config.yaml
head_dim: 32
activation: "tanh_gelu"
norm: "layernorm"
init_std_up: 0.0275
MLP neurons of a small language model. Each row is named by its layer, matrix (up: input weights) and neuron, and shows model dimensions 32-159. Each number is 128 + 32 x the weight over its row's rms, rounded and kept within 0 to 255.
After each neuron's rows, "fires after" lists the tokens most often just before its 100 highest values on Wikipedia text that the model never trained on.

L4.up36 [113 185 130 120 153 152 102 145  67 137 125 186 191 138  88 168  98  93 154  80 100 129 107 117 100 139 150 141  90 136  71 149  98  70 135 100 146 167 111 130 115 124 102 126 167  57  97  67 127  91  92  69 160 113 128  86 122 185 109 108 123 102 134 122 115 163  95 155 144 167 157  98 119  85 118 144 141 149 152 174 136 124 187 173 169  83  73 185 146 113  57 168 170  83 123  95 159 104 110  54 112 137 116 153 107 149 110 177 134  39 106 162 116 101 114 121 165 150 123  66 185 165 121 169 170 121 117 166]
fires after: " \"", " (", "/", " '"

L3.up564 [111  91 141 102 187 146 121 131 100 131  55 187 192 106 124 182 121 137  99 100  90  76 117 103  93 148 132 121 192  97 148 115  83 125 131 116 114 140 178 120 187 124 114  53 113  93 131 131 129  98  92 129 166 119 140 138 149 166  83 120 157 138  82 149 127 121 111 177 143 106 140 119 164 108  74 117 107 122  71  99  90  51 121 129 140 105 209 154 141 136 130 135  80 118 171 158 104 100 159 134 128 114 117  97 147 113 121 148 140 135 125 123 170 105  92  84 114 141  46 117 165 123  87 148 116 163  96  88]
fires after: " ", " |", " E"

L6.up172 [150 171 160 118 121 115 122 147 105  86 223 125 133 142  77 155 182 124 183 129 144 136 149 148 197 139 194 162 110  77 123  57 154 140 108  80  83  92 152 132 126 104 149 127 136 156 179  98 105 158 147 145 113 120 132 119 134 117 131 116 178  59 172 130  76 123 154 155 129 173 104 130 132  77 103 146 118  60 136  90 143  57 138 144 121 129 146 116  92 183 144 141 169 196 114  79 154 155 100 125 146 142 117 139 132  99 111 173  74  87 169  75 159  23 119 110  94 100 147 135 131 175 117 145 146  76  69 170]
fires after: " to", " can", " would", " not"

L6.up442 [105  89 122 179 170 146 106 153 170 177 189 132 163 171 125 117 120 110 102 155 147 168 155  96 152 129 109 152 127  38  86 114 107  82 137 162 135 142  93 132  89 174 171 184 128 155 114 109 101 176 145 114  63 156 134 143 153 147 162 133 111 116  96 222 103 145 116 138 120 135 119 137 114 157 118  85 129 115  47 150  95 113 121 130 117  92 166 160 118 126 150  84 101 146 142 111 144 163 122 117 165 113 108  97 116 109 149  96 147 179  87  82 147 112 130  96  95 177 118  74 137 108 169  61 163 157  62 160]
fires after: " V", "á", " G", "ri", "i", " Atl"

L8.up627 [ 99 120  77 118 102 133 160 128 117 144 149 177 106 154 123  78 102 139  91  92 153 135  63 115 122 122  76  92 186 139 126 106 158 176  84  99 114 152 114 213 144  79 158 149 121 134 124 149 136 151 116 126 122 149  62 109 120 202 156 150 214  72  69 188 170 143 142 143 113 140 151 120 161 115 165 136 166 145 141 169 104 102 183  79  36 138 153  76 128 104 138 137 114 101 111 142 136  88 131 154  62 158 143 131 134  89 142 102 157 105 156 118 100 168  99 155 115 158 160 109 102 102 137 163  98  97 169 133]
fires after: " |", "-", ",", " by", " born", " as"

L6.up485 [117 106  50 100  91 159 137  87 164 115 158 162 102 145 157 156 140 156 105  73 168 109 133 118 134 187 126 119 106 113 130 145 175 126 139 123 132 145 151 136 140  99 106  93 126 105  70  74 149 171  85 148 167 192 159 112 134 186 162 146 158 113 103 168 131 110 131  82 134  91  85 151 146 142 140 177 135 121 127 121  94 119 155 167 112 150 153  35 204 128 110 149 121 165 123  92 129 150  87 146 155  98  64  56  25  82  80 121 149  98 179 180 124 128 111 150 136 101 106 114 128 144 116  83 171 146 119 114]
fires after: " w", " W", " Date", "W", " end"

L8.up637 [132 163 200 158 107 131  84 123  94 140 217 117 163 133 175 187  70 138 125 111 149 140 115 137 128 130 115 177 128  86 157 109 138 118 136  98 149 135 136 160 180 125 121 129 121 116 124 113 141  80 130 125 143 116 124 124  96  76 114 141  96 154 119  95  81  97 184 144 127 106 119 121 153 129 132 191  97 102 128 143 134 164 130 151  80 149 120 105  89 156 130  91  77 206 201 117 128 140 112  90 160 126 162 104 179 100 129  99 200 173 131 118 185 149 134 106  98 118 131  41 131 136 114 118 123 189  67  77]
fires after: "19", "20", "18", " of"

L8.up49 [157 100 117 198 126  91 129 159 114 156 112  89 122  83 148 173 132 190 133 119  77 148 127 186 155 103 184 137 148  94 114  99 119 153  67 145  87 109 100 177 151 126 163 134 108  97 130 143  78  90 169 121 143 111  54  73  95 131 132 165 136 154 134 126  89 201 145 128 154 149  72 122 116 115 108  81 207 143 162 123 173 140 141 122 129 129 160 111 134 139 131 201 125 163 138  46 106 168 168 124 106 149 110 104 134 152  85 147 127  87 190 135 110  72 106 126  73 121 143 139 150 114 198  70  99  86  90 106]
fires after: ".", " Mc", " Mac", "\n"

L8.up606 [122 131  99 176 165  65 130 138 129 155 201 137 104 119  85 154  96  90 145 137 102 138 114 153 128  90  79 102 137 134 196  86 188 196 101 113 145 213 135 119 158 117  68  93 217  90 131 124 117 146 152 118 156 132  58 121 191 145 163  70 144 146 113 127 156 109 111 127 232  83 147 120 116 106 162 169 185 142  83 138 120 160 168 138  90 126  76 160 167 151  96 146 139 107 169 170 102 145 106  96 101 131 165 126 121 132 135 118 115  95 107 100 101 111 103  99 143 141 151 164  86 141 101 165  87 152  74  81]
fires after: " ex", " \"", " d", " (", " un"

L2.up461 [136 164 124 176 141  94 136 145 109  77 125 128 118 147 145  60 176 172 129 208 110  97 110 132 129  90 126 156 123  98 172 145 148 174 106 131  88  94 104 189  64 103 141 198 133 122 104 106 125 143 174 119 123 137  95 103 128 135 165 100 115 121 183 139 105  94  82 121  69 146 178 123 134  46 141  95  95  69  85 155  80 139 160 113  92  94 127  91  96 155  93  84 160 123 116 103 134 106 118 128 172 129 100 158 145 146 115 174 115 167 122  83 144 122 110 124 116 120 111 156 120 120 139 104 106 176 180  95]
fires after: " to", " can", " will", " may", " could"

L6.up63 [119 122 149 124 143 108 125 152 126  82 231 115 114 121 158 138 203 150 153 123 165 122 206 137 174 153 122 136 114 109 158  55 182 138  79  91  58  72 151 108  86 119  71 176 139 158 121 107 117  94  97  95 109  89 119 149 138 117 120 105 195  93 140 126 109 180 144 120 126 156 144 150 179 130 132 133 148  33 140 124 148  69 120 160  84 158 115 146 122 194 119 121 157 174 109 125 166 129 134 159 157 147 125 121 106 115 123 168  78 134 190  91 141  84 100 126 104 124 197 121 125 182 117 173 151  99 107 178]
fires after: " to"

L4.up495 [194 111  95 147 129 145 107 199 128 100  60 159 144  81 172 123 133 115  88 131 186  97 120  93 137 124 145 154  90 113 119 143 147 144  84  88 149 138 100 113 116 152 133 136 102 123 151  91 125 135 118 193 165  67 140 141 185 162 122 165 136  94 154 133 128 131 162 141 191  97 137 125  82  99 153  88 102  44 167  83  93 123 125 157  74 144 159 142  92 117 173 132 148 100 119 191 116 119 142 132 135 153 124  99 169 114 184  88 135  86 136 148 133 125 113 188 150 142 174 131 140 137 154 100 116 172 171  61]
fires after: " |", "v", "aged", "–"

L6.up74 [139 103 213 125  97 127 126 103 133 115 106 112 162 156 113 136 105 115 146 100 117 143  90 170 131 163 118 147 121  83 119 144 138 125 110 134 142 105 108 124 206 169 160 142 119 102 113 137  75 147  50  89  88 125 122 153 146 125  80 109 108 183 189 114 130 166 137 112 115 153 148 133 141 111 125 139 122 138 148 147 128 160 131 106 123 141 124 166 177 125 136 114  97 107 133   2 174 104 136 111  91 139 138 143  69 196 106 159 138 101 199  95 116 155  42 144 114  99 111 146 153  62 127 123 120 155 132 117]
fires after: ".", "I", " I", " O", " A", "O"

L6.up10 [128  95 118 175 146 110 183  73 159 100 156  65 109 197 100 122 157 160 148 157 159 144 127 157 111  85  51 119 173 143  93 140 145 120 128 141 157 114 148  90 136  71  85 155 152 194 173 150  84 147 129  99 126  93 133  98 139  52 110 160 161 111 145 130 142 153 138 191 153  83  86 157 116 101  93  92 124  84 142 100 155 134 116 132 116 119 139 105  99 158 114 124  78 119 114  62 123 120 146 125 103 153 159 107  98 167 180 142 123 168 149 124 179 159 108 128 169  59 123 118 152 136 174 134 206 155 115 155]
fires after: "20", "ol", "16", "ust"

L8.up490 [ 99 110 128  93 100 109 140 109 148 167 150 164 133 117  45 153  69 113 110 150 176 121  99 121 112 114 117 177  85 127  97 155 131 100 133 110 107 103 144 126 130 109 141 160 121 111 123 168 181 136  91  79 121 142 114  95 124 167 106 139  99 138 146 116 153 177 168 135  97  92 176 154 101 141  90 145 137 165 177 117  84  89 149 104 253 129 129 101 120 105 154 101  99 153 133 130 120 105 152  98 148  82  71 125 176  43 147 175 160 117 105 122  83 103 102  76 153 156 126 101  65 143  85 145 140 173 122 186]
fires after: " ", " Ro", "R", "–"

L2.up424 [124 110 117 140  90 144  84 143 124  75 101 166  81  95 180  52 156 125 107  90 118 104  88  83 118 116 145 118 201  87 154 100  71 141 155  85 119 154  97 172 170 103 127 134 108 119 113 122 158 152 147 117 226 132 107 126 120  73 152  76  89 116 166 123 100 122 177 116 102 156  79 154 122 122 147 151  97  87  96 153 104 205 135 174 106 107 164 150 171 128 124 167 153 102 159 122 107 124 115 120  98  91 102 133 163  95 126  97 141  99 127 148 154 154 176 121 134 158  93 106 127 154 110 148 105 177 118 103]
fires after: " the", " his", " their", "'s"

L6.up315 [ 78 176 159 127 137 152 140 115  76 134  81 133 153 171 141 128 138 155 194 114  65 156 181 137 115 117 134 109  83 134 165 105  95  95 104  80 114 120 160 119 172 153 131 113 110 166 194  62 112 137 119 136 204 133  99 159 129 127 127 145 143 117 172 137  96 136 126 189  43 194 134 137 104 119 118  54 129 152  87 106 143 168 124 171 163 106 123 162 129 101 151 100  80 124 129 132 140  97  54 109  98  78  89  34 100 113 151 142 117 153 142 146 105 158 133 111 108  78 144 142 147 109 157 118 108 152  29 147]
fires after: " ", " C", " M", "″N", "Ar", " Br"

L6.up609 [130 134 164  97 123 136 101 146 207 142 170 120 101  56  91 126 128 107  69 110 113 127  98 156 205 126  51 104 112 109 113 132 125 143 198 161  97 219 138  93  95 155 194 147 127 120 150 169 136 159 176 155 131 136 112 121  92 133 109 142 191 136 137 185 130 121 137 127 113 113 151 115  93 102  91 112 150 140  97 133  81 138 175 182 139 206 137 164 127 116 116  85 123  61 129 155 145 131 133 141 148 178 102 152 171 135  92 174 130 103  67 198 148 113 153 115 189 154 135  78 167 107 169 113  91 122  39 154]
fires after: " |", " J", "a", "os", "is", "es"

L6.up723 [107  94  89  87 157 176  88 131 122 103 142 104 145 172 142 175  41 142 192 127 141 150 119 128 138 140 104 179  52 137 209 150 168 129 142  94 143 126  99 152 121  96  80 124 134 103  91 123 128 110 134  53  91  65 129 146 150 182 140 135 135 113  35 111 144 118 148 128  86 122 209  88 148 159 115 135 114  67 121 126 141 145 168 142 126 158 125 104 214  97 155 124 127 163 132 115 122 105 121 142 110  99  84 131 138 130 152 103 191  89 122 139 123  87  96  97 119 117 153  82 152 139 151  95 138  65  78 140]
fires after: " W", " m", " M", "M", "^{", "′"

L3.up26 [115 115 149 171 137  83 125 101 120 144 168 128  86 140 195  86 144 114 155 142 113  94 134  88 114  61 110  98 108  65 123 113 130  80 132  96 157 132 140 118 151 164 149 130  75 123 148 146  54  87 152 152 147 152 121 180 151 242 117 124 138 171 107 167 128  80 132  69 122 110 188 113 115 116 127 108  72 133 152 137 158 110  84 158 111 144 142 118  62 200 114 104 126 115 105 155 137  79 120 109  99  55 142 110 117  89 161  67 149 108 109 104  90 161 150 115 139 135  88 154 127 113 111  88 154 211 118 190]
fires after: " ", " M", "\n", "20"

L6.up299 [118 111 152 126 187 137 120 134 138 145  99 106  98 124 146 152 122 132  96  95 144 141  83 117 160 183 128 129 133  80 130 171 138 152 196 158 119 141 139 118  97 124 148  60 135 111  81 115 114 186 100 140 119 114  90 175  98 155 146 170 113 149 122 171 107  93 159 129 128  91 107 159 115  75 110  64 145  83 113 138  98  61 193 125 166 114 229 127  99 161 121 191  80 140  42 117 102 137 113 148 142  90  60 121 174  77 113 181 148 185 120 106 166  77  76 120 130 117  66 130 172 129  99  92 156 138 105 111]
fires after: " T", " P", " t", " F"

L10.up405 [104 127  87 134 174  72 166 135 142 156 126 174 165 164  77 101 112 126  88 101 114 127 136 131 114 139 137 149 147  87 108  59 167  75 128 160  76 130 157 118  92  73 120 124 146  92 142 139 127 157  69  62  76  96 194 135 106 117 156 164 162 119 127 125 164 118 173 124 126 130 175  94 177 112 170 139 137  89 141 143 128  55 151 123 159 120  88  92 170 124  83 110 169 162 146 120 176  58 135 153  50 218 159 146 139 150 125  64 114 143 138 152 147 154  91 149 156 205 100 128 120 147 154  99  87 128 129 113]
fires after: " ", ".", "A", "%", "P"